Weights of a small transformer language model.
Size: 12 layers, 8 heads of 128, vocabulary 8192.
Architecture: rotary positions, no biases in attention or MLP.
Training: a variant of Muon for these matrices, 903M tokens, 6887 steps.
MLP neurons of a small language model. Each row is named by its layer, matrix (gate and up: input weights; down: output weights) and neuron, and shows model dimensions 256-319. Each number is 128 + 32 x the weight over its row's rms, rounded and kept within 0 to 255. A neuron's up and down rows have the sign that makes its largest values positive.
After each neuron's rows, "raises" lists the tokens whose logits its output raises most directly, leaving later layers aside.

L4.gate56 [115 172 158  86 129 161 108 119 110 147 161 159 128 126 166 122 139  87 169 126 128 121 153 216  96 104 104 144 139 153 113 124  75 145 126 138 143 200 133 138 143 146 155 158 101  77 165  78 113 101 112 132 151 127 128 159 132 138 100 111 114 111  97 137]
L4.up56 [148 145 104 137 117 163  97 164 105 112  92 144 117 157 207 130 115 131  86 121 160 113 168  94 108 140 121  63 189 143 126 124  94 162 144  83 104 104 148 125  84 176 106 104 123  64 115 114 110  90  99 159 175 126  92 136 101 124  88 114 130 156 173 150]
L4.down56 [108  87  70 120 101 133 102 165 138  95 132 149  97 155 117 143  85  93 126 106  73  73 106 168  58 101  89 139 177 113 147 105 141 107 149  99  91 176 140 179  98 206 190 136 146  66 151 117 129 135 130 176 111  94 101 154 138 116 115  50 105 184  84 120]
raises: "tive", "com", "tion", " named", "cus"

L9.gate61 [143 140  50 143  87 125 159  55 116 120 167 175 150 140 147 118 104 133  94 130  62  95  97 166 119 166 100 139 175 102 135  34 107 101 125 113 132 153 208 140  86  84 122 131 151 123 130 116 166 136 152 200 139 155 158  87 152 154 132  73 136  86 110 153]
L9.up61 [176 110 123 126 137  73 137 136 153 129 165 142 129 125  30 159  94 130 119 126 132  65  77  89 156  89  80 137 113 129 117 136 174 114  80 138 110  66 121 161 124 163 116 144 115 138 115  85 180 101 103 114 134 120 130  57 178 138 111 168 136 128 158 149]
L9.down61 [ 92 109 183  99 138  87 118  21 141 112 158 114 103 123 136  52 129 166 168 101  83 123 155 137 167 102  64 130 152 111 135  99 143 112 143  75 157 227  51 137 118  86 133 188 158 134  79 166 167 100 148 147 159 165 131  66 136 118 129 100 166 142 207 116]
raises: " man", " way", "ve", " Man", " retired"

L9.gate595 [111 121 107 163 178 174 165  91 124 178 101 145 174 113 133 145 108 177 155 125 119 146 140  92 150 189 174 169 187 134 167 149 160 174  83  99 114 102 111 113 155 139 180 124 122 158 149 141 105 124  96  77  78 141 156 162 119 137 107 135 178 112 157 155]
L9.up595 [117 169 140 181  63 145  86 163  99 125  98 168 197 112 157 120 139 155 114 225 186 106 170 136 128 155 136 157 179 158 161 128 139 158 174 146 165 131 128 137 164 158 160 150 151 198  96 155 109 133 119 105  71 144 160 129 151 100 111 102 122 103 166 100]
L9.down595 [ 85 157 140 148 145 107 119 116 131 133 145 119 153 170 124 149 125 140 143 110 127 160 103  90  85 116 148 134 150 124 114 174 108 204 111 111 154 152 152  99 123 152 153 146 171 115 155  84 159 130 148 109 108 186 120  87 175 118 137 135  92 173  98  94]
raises: " of", " Of", "circ", " itself", " edition"

L9.gate729 [ 80 170 100 187 148 129 100 152 125  82 176 113 179  91 144 233 159 128 122  45 121 137 107 158 148 158 164 140 147 108 176 122 119  89 159  88  91  77 127 131 113 132 128 183 171 128 141 125 153 125 125 127 113 161 164 133 109  82 134 149 101 200  98 131]
L9.up729 [154 120 114 162 141 112 134 137 116 127 169 123 161 100 164 166  95  89 174  91 159  78 110 144 142 116 140 128  84 128  88 191 163 155 145 131 121 109 163 105 145  84 111 134 165 127 159 109 166 165 178  82 126 196 150 211 118 143  93 142 125 147 176  80]
L9.down729 [ 97 162 105 182 139 110 136  85 164 146 156 149 143 127 142 142  95 144 130 133 106 107 113 116 127 165 111  80 106 144  69 126  97 149 101 156 161 115  55  99 118 188 150 140 199 136 154  73 130 124 154  84  93 139  87 141 116 146 155 101 107 101  77 127]
raises: " of", " Of", "standing", "cies", "out"

L3.gate265 [128  69 117  97 122 146 186 134  94 153 141 177 176  81 181 144 177 153 100 124 165  89  75 165 126 115 101 148  61 157 154 209  97  83 136 166 124  86 100 146 169 113 180  70 144 133  86  94 141 128 115 115 120  47 100 133  74 134 116 194 111 153 162 120]
L3.up265 [133  39 152 132 132 149 144 119 129 112 108  89 156 125 179 148 124 150 103 116 144 113 175 145 115 156 124 142 146 136  63 192 127 108 124 119 127 153 162 135  52 112 117 164 156 163 137 205 138 154 130 107  94  97  89  82  55 127  77 133 178 153 112 172]
L3.down265 [154 119 128 138 159 137 106 169 106 100 112 129 141 120 198 204 127 171 162 112 168 134  86 142 139 147 163 151 133 141 168 217 138  90 132 138 131 171 130 136 145  96 132  56 141 132 152  99 166  90 157 160 141 129  94 116 157 148 136 120 118 112 106  81]
raises: "ature", "ept", "ever", "arrow", "ette"

L9.gate13 [163 108  74 104 121 131 106 170 137 155 169 174 107 110 121  89 136 128 160 140  94 134 118 173 101 150  74 175 183 102 107 132 115 115 111 141 185  63 107 119 149 139  64 154 142 124 122 116  78 120 121 134 123 127  94 130 132 166 112 120 128 165 117  79]
L9.up13 [123  70 124 101 119 156 145 171 147  91 160 115  64 149 163  79 166 116 178 174  97 166 133 152 193 150  53 138 206  93 139  78 103 135 117 117 180  90 156 106  59 120  67  90 132  90 144 171 125  97 162 164 103 151 105 174 159 145  90 103 159 198  82  93]
L9.down13 [140 132 103 111 133 140  91 102 122 157 161 171 135 162 141 145 111 142 173 145 121 160 157 157 138 144  56 131 157 148 125  23 127 157 171 110 138 125 150 127  68  88  86 141 141 129 125 165 149  92 135 163 163 106 158 104 100  68 109 154 146 189 152  87]
raises: " qualify", " Runner", " Group", " promoted", " Round"

L9.gate431 [197 137 132 121  82 156 130  75 105 177 101 130 158 114 129 129 130 157 139 173  76  90 138  68 110 111 140 148 121 117 125 134  79 155 104 117 107 114 120 185  56 116  84 147 159 102 114 106 118 158  96 161 167 109  94  82 144 180 117 177 131 133  98 132]
L9.up431 [160 118 118 136 112 167 138  99  95 118 114 163 117 100 112  46 111 118 150 129 105 198 100  79 130 126 114 159 126  91  84 101 107 121 117 127 104 103 119 168  92 129 125 140 124 139  98 114  67 112 114 132 102 118 125  61 117 172 105 129 114 153 118 117]
L9.down431 [161 158 104 129  84  94 162  77 119 117 134 166 113 108 126 153 181 166 129 161 106 113  98 143 143 105 145 122 147 126 108 124 115 157 166 170 169 157 117 121  84 167 149 153 179 130  83 183 133 144 166 125 179  99 135 123 141 152 126 100 115 115  90 141]
raises: "}", "!", "]}", " W", " L"

L3.gate663 [130  98  71  99 112 145 106 168  94 145 116 151 105 141 185  67 107 114 161 127 120 127 147  72 109 137  93 132 147  65 123  64 127 138 137  76 156  98 112 159 111  53 183 131 170 157 160  71 167  69 153 121 161 140 152 165 102 168  96 149 141  70 149 156]
L3.up663 [185 112  86 127 135 153 137 139 135 179 138 160 159 159 184  81 144  91 101 123 117 154 122  80 184 119 114  88  95  78 185  88 127 158 131 117 191 133 134  96 117  76 152  70 165 124 211 100 116 123 118 135 165 151 135 109 121 117  98 146 114  75 133 153]
L3.down663 [187 170  72  83 146 203 137 161  91 107 121 141 179 158 175  66 123  87 131 124 185 184  98  98 123 143  87 111  83 143 145  62 167 128 167  99 174 104 135  95 125  55 136  61 161 139 213 123 172  99 160 101 131 130 117 124 155 123 144 189 113 102 141 135]
raises: "а", "и", "е", "о", "у"

L9.gate1365 [139 107 173  89  85 162 145  60 105 122 123 138 163 117  96 171 166 139 120 126 130 134 167 214  67 136 126 174 183 147 169  55 123 174 175 119 140  82 120 115 102 119 126 119  95 169 117 124 178 136 175 115 182 136 143  96 135 116 122 107 121  93 123 123]
L9.up1365 [113 175 138 130 131 157  81 150  82 151 106 138 147 157 158  84  93 137 128 165 104 110 116 165 110 176 142  87 199 125 145  96  94 121  96 140 138  79 147 109 126 102 165 125 109 105 151 108 145 158 168  59 109 148 224 120 107 149 162  96 117  97 126 163]
L9.down1365 [165 161  86  94 152  64 100 173 121 134 121 104 214  93 160 112 140 118  82 137 127 123 124 171 159 116 165 175  94 145 106 102 213  94 129 124 166 138 177 190 195 117 160 162 122 105 106 142 118 100 108 209 114 137 128 171 151 110  83  83 147 100 113 103]
raises: "hara", "hi", "ha", "h", "azar"

L4.gate1047 [138 128 121 167 154 145  97 125 111 144 117 103 144 131  60 143 182 155 106 161 132 101  74  74 135  97 126 122  86 122 100 183 108 104 141  90 145 137 115 192 178 130 163 159  77 158 154  94 140 149 135 137 128 159 139  90 161 155 203 123  89 105 166 154]
L4.up1047 [131 128 167 198 113  54 194  71 143  93 134  66 114 102  68 128 137 128 107 128 107  97 170 135 184  65 153  66 146 179 125 111 136 141 129 143 134 101 184 159 134 160 157  82  97 163 115  65 122 169 107 167 154  82 164 159 230 166 164  82 158 173 147 189]
L4.down1047 [ 88 142 116 148 129  85 151 105 143 106 151 134  91 129  98 167 122 129 165 110 129 111  85 133 159  62  88 129 104  93 126 174 155  79 142 108 145 153 174  86 144 120 126 139 116 163 111  89 162 123 106 124  87 102 210  65 158 117 139  96  86 173 134 116]
raises: "est", "er", " enough", "hold", "ness"

L9.gate1472 [141 162  75 150  71 127 136  62 127 152 109  93 146  91 123 100 168 141 136  97  63 158 162 137 126 161 134 181 120  74 111 123  75 105 187 114 117  98 123 115 139 185 135 113 112 109 135 175 162 103 158 106 141 154 151  89  83  97 130 171 135  99 134 128]
L9.up1472 [111 124 154 163 135 167 122 151 134 142 134 114 181 176  90  90 126 106 169  88  48 171  53 174 156 125 137 120 146 156 150 115 116 108 100 182 175 145  96 126 107 133 145 165 140 141  56 105 117 132  71  71  80 144  80 137  94 106 111  79 116  51 151  97]
L9.down1472 [117 153 141  91 169 144 137  85 114 145  53 108 136  92  73 118 113 160 115 153 122 103 111 146 147 121 117 183  59  81  79 141  91 119 154  98 116  93 146  90 170 124 102 126 133 188 157 122 138 138 189 105 199 127 162 125 172 124 125 169 138 163 115 145]
raises: "low", "hard", "had", "hop", "ière"

L3.gate365 [132 130 143 111 126 167 195 129 109 128 161 165 114 130 112 104 133 160 157  89 160 168  92  48 137  79 120  86 145 167 173 153 133 145 162 151 145 149 159 151 127 160 199 186 148 151 177 111  66 182 123 158 203  89  93 129 110  70 130 182 120 135 104 147]
L3.up365 [205 177 110  92 172 114 154 173 125 137  59  84 169 133 143 143 141 172 181 151 143 120 120 113  97 121 103  80 105 146 135 110 101 127  91 153 157 119 152 118 130 145 127 146 163 133 141  75 114  60 149 177 150 134 110 133 115 108 159 140 103 170 162  99]
L3.down365 [119 111 118  98  91 126 134 172 202 107 122 145 127 119  90 138 159 152 120 105 125 133 169  78 161 144 223 146  98 150 217 117 151 143 152 136 127 162 163 127 157 122  99 128 108 183 141 115 117 147 106 177 128 144 111 137 136 125 128 131 137 150 135 147]
raises: " meaning", " Jr", " including", " followed", " however"

L4.gate638 [199  94 169 147  98 107 140 115 119 107  87 155  85 145 154 146 135 151 127 141 137 120  99 136 142  94  86 142 139 118 159 119 147  84 139 126 166  94 144 119 134  98 163 115 115 144 152  99  67 115 123 145 101 165 137 122 136  88 111 181 112 105  98 136]
L4.up638 [121  91 133 100  97 164 112 127 130 103 168 154  78 126  80 104  60 106 138 125 106 213 105 144 157 144  85 144  81 173 134 117 171 122 149 208 136 126  99 145 148 133 187  87 135 183 142 137 150 140 148 155 130 146 177 116 159 130 147 140 148 106 152 147]
L4.down638 [156 149 172  82 116  93 122 111 123  95 167 108  86 113  90  86 107  92 125 142 182 134 143 162 128 125 101 128 172  91 194 104 136  74 122 176 170  55 138 134 119  80 157 117  73 115 176 174 127  89  98 166 143 146 150 141 115  60 107 166 153 156 120 147]
raises: " how", " whether", " what", " if", " wh"

L9.gate282 [ 66 111 156 126 173 187 106 173  98 129 125 104 138  75 162 122 188 120 133 151  90 158 159 122  92 116 150 128 100  85 164 138 174 168  99 169 139 102 144 166 158 137 112 124 127 164 187 119 173 158 119  64 122 126  77  81 199 155 122 163 140  79 185 134]
L9.up282 [142 145 142 129 195 121 131 128 127 116 111 130 111  56 161 183 128  92 104 163 128 154 133  89 165 119  99 125 108 106 113 144 168 125 106 124 134 132 126 161 122 158  98 124 144 106 132  92  83 153 113 187 146 150 127 167 154 122 178 147 201 157 167 123]
L9.down282 [107 100  97 112 142 103 119 120 146 105  89 119 199 116 138 161 134 104 123 131 124 133 181  43 101  93 185 168 164 145 128  74 165 172 195 137 149 119 141 124 120  68  94 168 141 154 139 111 132 123 145 133 107 139 112 120  98 105 134 155 199 177 152 101]
raises: " $", " more", " than", " around", " twenty"

L9.gate1220 [192  79 114 152  82 124 131 166  85 100 118 158 128  68 117 143 119 155 107 142 147  91  55 108 162 119 122 107 103 181  96 165 131 115 164  90  96 145 124 146 146  95 127 140 135  90  43  65 130 122 104 133 125 144 119  85 142 115 129 124 116 143 119  92]
L9.up1220 [148  71 179 124 116  59  81 115  62 139 156 123 108 118 107 145  82 150  97 159 143  70  92 126 106 109 159 144 130 123 143 186 111 103 121 112 158 126 140 135 164 108 147 136 104  88 141 123 180 119  94 127 180 145 186 130 177 177 147 136 152 126 134 124]
L9.down1220 [162 111  93 192 152 122 111  96 108 191 183 132 128 111 147 157 173  98 129 151 120 168 166 156 114 129 129 116 116  89  81 152  93  80 139 121 122 155 127 115 135 211 159 128  84 146  96 100 130 172 123 162 179 171 131 135 137 121 105 117  82 139  89 173]
raises: "est", " to", " &", " into", "er"

L9.gate1138 [113  75 122 107 137 101 154  77 167 114  68  91  84  67  89 140 100 160 130 185  95 144  94  50 101 169 202 145 117 130  87 170 135 134 146 180 176 118 151  79 158 175 156 159 170 114 120 125 130  60 150 125  96 175 118  76 130 194 115  77 123 120 148 225]
L9.up1138 [121  96 117 110 105 126 137  70 110 101 100 107  70  77 109 115 161 163 130 157 189  79  97 122 143 205 137 138 117 173  80 156  75 150 131 175 149 150 132 147 123 155  81 127 144 132 150 113 112 129 100 123 119 190  99 171  99 101 107 121 111  83 118 133]
L9.down1138 [122 180 153 165 146 133 136 132 121  98 152  79 155 127 133 138 135 161 157  85 102  76 134 128 112 175 129 116 134 111 130 125  68 165 141 122 123 128 146 139  91 176 127 184 187 108 167 159 130 108 147 100 112 157 184 140 143 187 146 126  77 124  48 125]
raises: " of", " Of", " more", " days", " years"

L9.gate624 [133 139 128 110 116 215 151 137 140 127  98  80 113 142 137 159 186 136 144 136 146  74 178 127 107  85 181  81 121 136 158 159 127 126 116 137  78 144 128 126  77 137  75 140 127 139 141 109 132  85 107  64 192 114 160 137 116 166  90 157 159 149 138 148]
L9.up624 [ 94  88 113 175 184 169 137 101 215 119 142  87 160 130  61 152 105 108  98 121 122 177 139 148  85 114 181  87 172 104  93 124  99 188  81 128 146  71  93 166  95 152 135 213 154 116 111 159 132 132  94  75 138  71 145 121 153 174 178 130 174 138 170 122]
L9.down624 [132 134 133 120 145 140 127 139 199 118 111 117 128 130  97 141 179 134  99 110  83 137 129 148 175 137 203  77 111 119 171 157 152 150 106 185 138 224 126 154 116 173 202 130 127 135 160 154 146 147 144  97 147 129 139 142 107 165 134 131 107 143  99 125]
raises: "um", "ous", "ally", "us", "al"

L9.gate1703 [141 105 115  60  92 158 113 143 123 146 173 115 111 200 118 129  86  91 145  94 100 101 141 102 175 152 176 112 173 160 128  79  19 125 110 117  99 104  97 133  91 181 132 157 155 104 136  80 107  77 146 118 111 137 153 127 124 159 118 100 152 169 126 108]
L9.up1703 [140 125 121  96  97 124 147 149 157 103 199  92 167 126 138  80 130  75 132 148 138 105 145 130 149 165 137 125  88 113 126 128 104 112 166 109  96 168  22 144 159 157 153 152 127  90 141 102 143 116 153  53 117 128 109 114 170 129 114 217 138  95 170 169]
L9.down1703 [166 166 147  30 177 120 137 182 109  83 164 126 109 165  99 118 166 154 157 187 170  81 144  46 105 116 136 169 118 136 138 182 126 101 126 147 138 123 117 106 159 112 127 145 155  77 161 124 127 111 190 160 131 144 113 130 106 153 121 125 168 205 124 104]
raises: "et", "ez", "ach", "ak", "ed"

L9.gate439 [166 126  96  93 145 171 127  98  85 100 146 116 114 171  88  40 185  89  86 100 102 164 147 134 108 179 134 119  43 169 155  96 176 122  77  89 159 164 141 145 129 137 131 116 109 145 113  85 103 161 134 108 148 102 118 103  98  90  96 155 123 155 143 137]
L9.up439 [148 105 109 120 152 185 133  98 153 148 178 143 152 110 154  99 132  66  85 157 135 172 111  64  73 137  79 152 129 125 136 180 174 132 137 101 115 148 101  94 166 145 154 166 162  68  89 137 108 149 209 170  91 123 190 161 111 112 106 194 156  85 112 135]
L9.down439 [128 166 137  91 126 105  91 130 227 140 149 138  93 179 185 112 116 112 112 179 150 148 126 134  79 193 122 124 106  78  77 130 115 147 156  67 113 129 110  82 125 137 128 120  87 196 111 105  98 163 165 217 116 111 101 184  89 108 117 121 145 127 165 106]
raises: "ud", "hn", "ori", "ub", "op"

L9.gate894 [110 112  73 118  20 166 107  77 131 118 131 156 156 143 146 153 122 160 119 129 135 133  70 151 150 167 140 126 171 145 135 176 123 112 104 156  95 136  61 135 128  86 125 166  87  80  69 159 152  86 137  89 108  92 137 144 143 146  99 116 147 103 202 136]
L9.up894 [147 157  98 130  40 170 116  84 140 161 141 112  78  77 150 127  51 111 113 140 118 144 106 110 102 127 125 161 173 111 159 143  98  78 102 101  90 127  99 129 141 121 141  79 185 164 134 199  75 125  86  85 148 148  88 143 184 139 106  89  91  94  52 118]
L9.down894 [122  98  73 107 154 122 108  91 145 157 150 109 136 180 159 194 148 112 117 112  73  77  87 140  94 130 115 119 157 144 114 102  89 125 140 141 126 137  98 160 111  77 157 108 108 150  90 115 132 170 131  93 150 102 133 106 157 129 124 125 133 103 142 179]
raises: "ship", "ies", "ries", "iti", "ates"

L4.gate536 [186 142 133 171 121  74  67  63 103 150  85  98 166 177 175 122  82 128  96  58 165 133 126  89 133 140 138  60 170 138 106  75 157 128  81  76 136 175  92 119  67 144 121 147 159  60 159 139 140  98 160  96 131 107 157 154  97 213  95 101 138 136  46 160]
L4.up536 [169 131 134 172 104 176  76 128 156 143 156  96 118 141 176 183 150 135  71  85 220 179 134  77 101 100 140 125  98 151 126 131 183 137 105  72 140 183  38 108 150  96 135 165 138 146 129 114 180 153  96 131 128 112 128 131  71 153 128 131 144  92  88 118]
L4.down536 [178 169  75 140  86  96 138  96 161 129  82 133 134 179 148 111 128  79 107 122 161 147 127  98 154 137 143 109  34 137 185 135 161 130 140 120 134 134 103 133 119  98 173 147 134 114  91 160 144 194 175 127 125  51 111 126 160 104  84 140 148  92  83 106]
raises: "al", "ally", " of", "elle", "gate"

L9.gate1419 [168  93  74 123  92  80 149 119 110 159 166 173  88 126 146 115  89  89 115 101 108 107 111 136  99 117 129 154  75 117 161 167 111  76 121 169 122 151 108 157 153 106 108 170  94 111  98 146 114 111 159 135  99 112 107 102 117  94 149 146 176 115 149 150]
L9.up1419 [142 102  49 113  75 136 101 172 133 129 158 131 124 111 191 130 143 139 105 117 132 140 118 154  53 137 107 150 142 124 112 141 120 105 120  99 130 133  66  88 128 135  78 180 132  98 126 104 138  79 155 158 101 130 103 133 151 114 138 102 190 113 133 185]
L9.down1419 [163 165  78  73 127 130 166 142 130  74 140 117 104 133 108 109 161  42 142  99 100 203 139 121 130 182 100  91 133 123 139 122 131 110 110 135 130 186 110 108 172 114  90 134 114 122 171 150  90 150 170 148  90 100 101 162 150 121 163  28 123 121 130  49]
raises: "ce", "ces", "ized", "ised", "iz"

L4.gate708 [146  98 117 137 230 112 150  89  68 105 149 125 120 134 147 113 134 112  84 137  78 122 119 211 145 197 106 146 105 120 147 129 106 148  64 148 134  84  75  68  89 169 142 162  98 122 149 136 108 126 119 194 120 191 115 125  86 174 166 146 112 128 110 140]
L4.up708 [178 115  59 126 141 138 140 141 173 154 134 108 119 188 101 148 193  62 116  88  89 166 132  79  99 139 148 122  87 171 144 141 118 120 148 102 111 108 132 132  96 176 115 151 179 157 167 131  77  82 160 136 114 152  94 165  66 127 114 134 112 119 164 135]
L4.down708 [125 153 105 148 117 133  73  88 126 135 103  94 119 175 133  78 129 143 117 125 149  81 189 147 135 127 182 135 143  83 149  99 139 141  88 155  66 131 142 154  98 197 158 173 130 159  67 128 116 149 116 132  78 166 180 120 114 126 129 129 100 147 143 128]
raises: "ter", " addition", "bin", "stead", " total"

L9.gate56 [ 88  80 100 164 107 198 100  85 137 129 113 147  86 158 144 137 144 143 151 102 133  94 180 120  67 141 141 111 101  89  83 146 141 113 120 131 116 164 109 116 143 207 163 142 147 164 180 135 151 145 133 100 106 111 188 121 134  55 130 113 154 110  94 149]
L9.up56 [139  98 134 101 158 103 148 110 100 142 187 180 142 143 184 117 105 124 186  89  71 121 134 148 104 165 200 106 144 125 121 235 110 131 150 102  49 167 158 141 128 151 149 152 153 154 171 130  31  49 127 109 132 167 102 171 156 125 136 131 182  65 154 145]
L9.down56 [ 36  90 134 155 138  84 102 150 123 106 124 127 136 184 105 163 152 149 145  68 134  56 154  88 133 164  98  93 139 147 200 167  98 113 112 109 128 108 126 145 156 154  81 155 101 134 105 143 158 110 116  95 133 165 144 110 110  97 199 143  81 162 145  82]
raises: "nt", "nce", "ng", "run", "nc"

L4.gate588 [131 154 200 158 110 165  85 122 150  94  93 122 112  99 184 161 119 156 114 106  99 146 106 106  94 174 147 111 131 116 140 111 114 118 103 181 139  89 178 123 125 160 130 154 104 108 151 172 121 140 174 107 157 116  95 144 111 167 141 133 122 173 121 134]
L4.up588 [ 98  60 129  89 108 164  97 147 108 178 144 100 129  79 159  83 108 119 144  61  94 149  82 135  89 174  64  91 156 145 179 143 150 144 104  90  93 108 154 137 171 126 148 125 129 133 152 101 119  97 100 154 143 114 158  81 170 128 104 144  80  89 123 117]
L4.down588 [133 150 104  99 109 178 144 153 159 152 167 161 145  34 158 148 125 143 198 130  89 137 134  75 135 139  90 113 114 146 135 121 120 107 162 197 151 140 156 135 153 107 152 172 107 157  93 143 159 147 116  67 177 156 172 150 102 194 114 151 129 149 123  58]
raises: "teen", "ties", " component", "ten", " elements"

L9.gate1110 [138 140  75 150 139 165 136 136 121 159 104 157 103 162 118 186 174 134  56 151  84 115 115 124 122 109  92 137 108 181  94 175 133 150 102 106  85  75 176 163  54 103  76 115  94 118 109 139 123 146 103 131 174 112 151 129  98  91 120 109  94  76 132 108]
L9.up1110 [157 146 123 147 109 109 149  51  95 107 150 100 139 147  65 131 154 172 127 131 159 165  77 112 109 181 103 102 187 137 137 122 112 184 159  78 180 130 101 116 135  67 143  71 149 127 144 111 118 122 155 160 116 119 190  85 129 153 104  99  74  89 110 150]
L9.down1110 [103 111 145  92 143 113 188 136 180 133 134 117 121 115 170 128 118 167  75  83 111 101 132 103  62 160 161  46  91 140 136 171 139 105 104 141 137 191  97 136 202  93  96  95  52 105  90 134 118 139 134 216  99 108  94 136 125 125 152  81  71 131 123 102]
raises: "″", "\")", "ce", "piece", "rise"

L9.gate347 [129 122  88 153 126  76  84  73  99 156 102 172 136 131  92 152 123 111  95 104 146  53 167 119 150 135 118 215  84 121 164 142 115 143 126  44 106 112 120 137 100 112 108 123  76 108 157  94 173 167 120 129 103 120 151 129 155  94 124 157 124 132 127 157]
L9.up347 [162 146 140 144 117 112  78 100 101 113 120 138 137 141 110 110 168  88  86 119 147 132 116 151 174 113 124 175 132 139  85 154 137 114 116  86 122 139 141 116 101 105 135  86  94 193 152  74 133 158 133 147 133  61 130  95 146 102 131 142 151 166 150 152]
L9.down347 [144 190 122 137 122 140 140 149 116 149 119  72 181 113  99 118 144  90 109 149 161 143 126 114 151 134 116 122 163 168  89 153 171 125 138 104 135 134 161  90 130  83 120 104 152  94 154 119 113 123  38 114  68 114  61 116 139 106  95 125 134 145 180  99]
raises: "BC", " have", " BCE", "gam", "ae"

L9.gate1235 [124 121 104 129 136 142 130 157 121 149 186 128 111  70 112 166  94 146 175 121 142 202 172 163 176 117 151 137 126 125 156  80 152 119 105 131  86 103  82 113 125 143 134 124 175  65 212 128  95 117  94 153 145 125 127  98 118 157 169 163 128 102  79 158]
L9.up1235 [131 207 106 140 143 111 103 152 180 146 126 134 140 155 184 118 136 136 109 125  78 108 121  80 164 111 142 112  71 151 184 130 118 137 137 151 135 159 110 100  95 147 149 130 142 134  67 182 141 150 101 105 112 163 123 109 111 165  91 128 153 116 101 139]
L9.down1235 [114  20 135 188  89 105  88 140 112 139  96 103 159 111 100 124  80 157 197 135 134 143 150 146 113  79  98 115 198 134 143 102 155 136 128 101 129 160  46  81 102 126 174 145 134 126 116 135  68 128 154 139 148 174 122 140 122 170 136 127  84  88 151 124]
raises: "He", " he", " He", " his", "His"

L9.gate1194 [187 127 101 113  94 107  92 126 122 105 136  81 112 158  71 157 163  91 126 147 193  70 113 157  60 127 146 144 138 137 195 173  71  71 154 161  88 130 139  96 128 108 141  97 107  81 133 116 144 105 137 121 170 178  89 112 115 125 120 170 142 105 122 108]
L9.up1194 [152 117 121 173  98 119 114 125 227 148 175 141 160 155 113 141 138 139 178 101 120 119  94  90 137 130 137 109 203 140  86 188 125 110 145 162 143  78 151 123 114 108  33  94 120 169 144 193 129  82 112 166 108 115 167 139 114 165 169  84 130  87 123 167]
L9.down1194 [188 115 151 161 144  75 137 127 199 115 117 154  56 155  81 123 156 119 200 128 147  92 132 144 154 162  71 149 116 181 148 154  85 121 155  85  75 109 151 162 174 130 197 115 171  85 125 150 130 144 137 133 132 167 136 121 158 128 141 143 136 121 136  99]
raises: " interview", " article", " poetry", " comment", " essay"

L4.gate215 [ 97 165 155 137 119 174 168 130 116 148 180 130 143 114  89 148 236 161 134 183  90 135 109 143 103 151 161 117 119 153 100 116 163 134 160 124  99 150 196 219 153 138 142  78 117 192 147 158 149 126 104 154 124 101 141 128  89 147 141 150  98 101  85 152]
L4.up215 [178  87 145 138 145 192 129  76 105 153 177 140 101 126  92 139 123  96 124 121 110  64  87 123  98 161 157 162 117  97  68 149 116  65 131  99 131 186 162 145 163 112 129 132 137 126 149 130 135 114 110 133 130 122 194 136  56 102  88 134  36 115 147 127]
L4.down215 [161 117 121 126 220 170 124 171 114 101 162 120 115 124 150 163 154 135 109 164 139 147  67 123 132 106 142 152 107  81 149 102 132  88 102 139 175 122 113  92 183 141 163 164 166 177  91 152 138  87 124  72 155 181  92 131 164 144 155 186  83 111  87 127]
raises: "|", "===", "sum", "Source", "Note"

L9.gate798 [120 128 184 107  83  70  66 119 117 159 166 130 110  78 158 108  99 140 140 194 118 137 114 120 112  92 188 186 146 160  97 167  95 165  62 130 201 131 133 160 124 121  93 124 162 165 114 136 110 103 101 183 133 138 153  84 141 131 182  85  63 128 168 124]
L9.up798 [ 84 146 159 137 145 123  72 193 115  91 132 158 134 121 173 141 140  92 120 146  67  73 171 111  64 188 154 110 126  96  81 140 133 126 151 171  15 152 133 163 143 101 207 140 149 147 152 107 154 155  86  81 164 157 134 167 159 110 116 121 138 114  98 149]
L9.down798 [ 92 131 201 136 147  88 130 129  44 150 162  56 139 144 108  69  94  93 171 148 143 138  67 109 113 100 148  85 159 125 152 191 106 102  68 170 117 122 165 129 130 103 194 106  99 136 146  66 137 154  94 165 184 124 174 155 204 144 194  96 128 118 124 156]
raises: "mond", "house", "man", "water", "er"

L9.gate1328 [199 131 140 135 103 137 107 127 138 168 126 176  75  87 185 131  77 172 151 118 131 178 111 149 130  67  76 103  82 141 118 195 113 163  90  86 134 138 118 170 121  99 120  84  52  95 135  85 140  65 129 130 171 124 125  94 135 121 107  87  93 134 172 157]
L9.up1328 [ 87 147 145 101 171 117 153 189 105 133 112 113 112  98 109  83 175 113  75 160 144 104 119 126 125 119 127 127 173 158 146 109 124 161  77  47 141 135 100 108 183 135  95 130 132  87  71 130 162 104  56 162 137 117 104  96 117  76 131  98 122 117 199  78]
L9.down1328 [151 186 146 130  85  85 105 151 177 169 159 108 112  91 101 186 144 125 108 178 112 209  95 127 182 109 148 126 145 145  73 145  77 136  94  69  82 134  82 128 141 106 166 121 117 152 107 116 153 106 113 116 186  70 131 135 149 109 116 124 138 136 168 150]
raises: "ling", "led", "les", "le", "ler"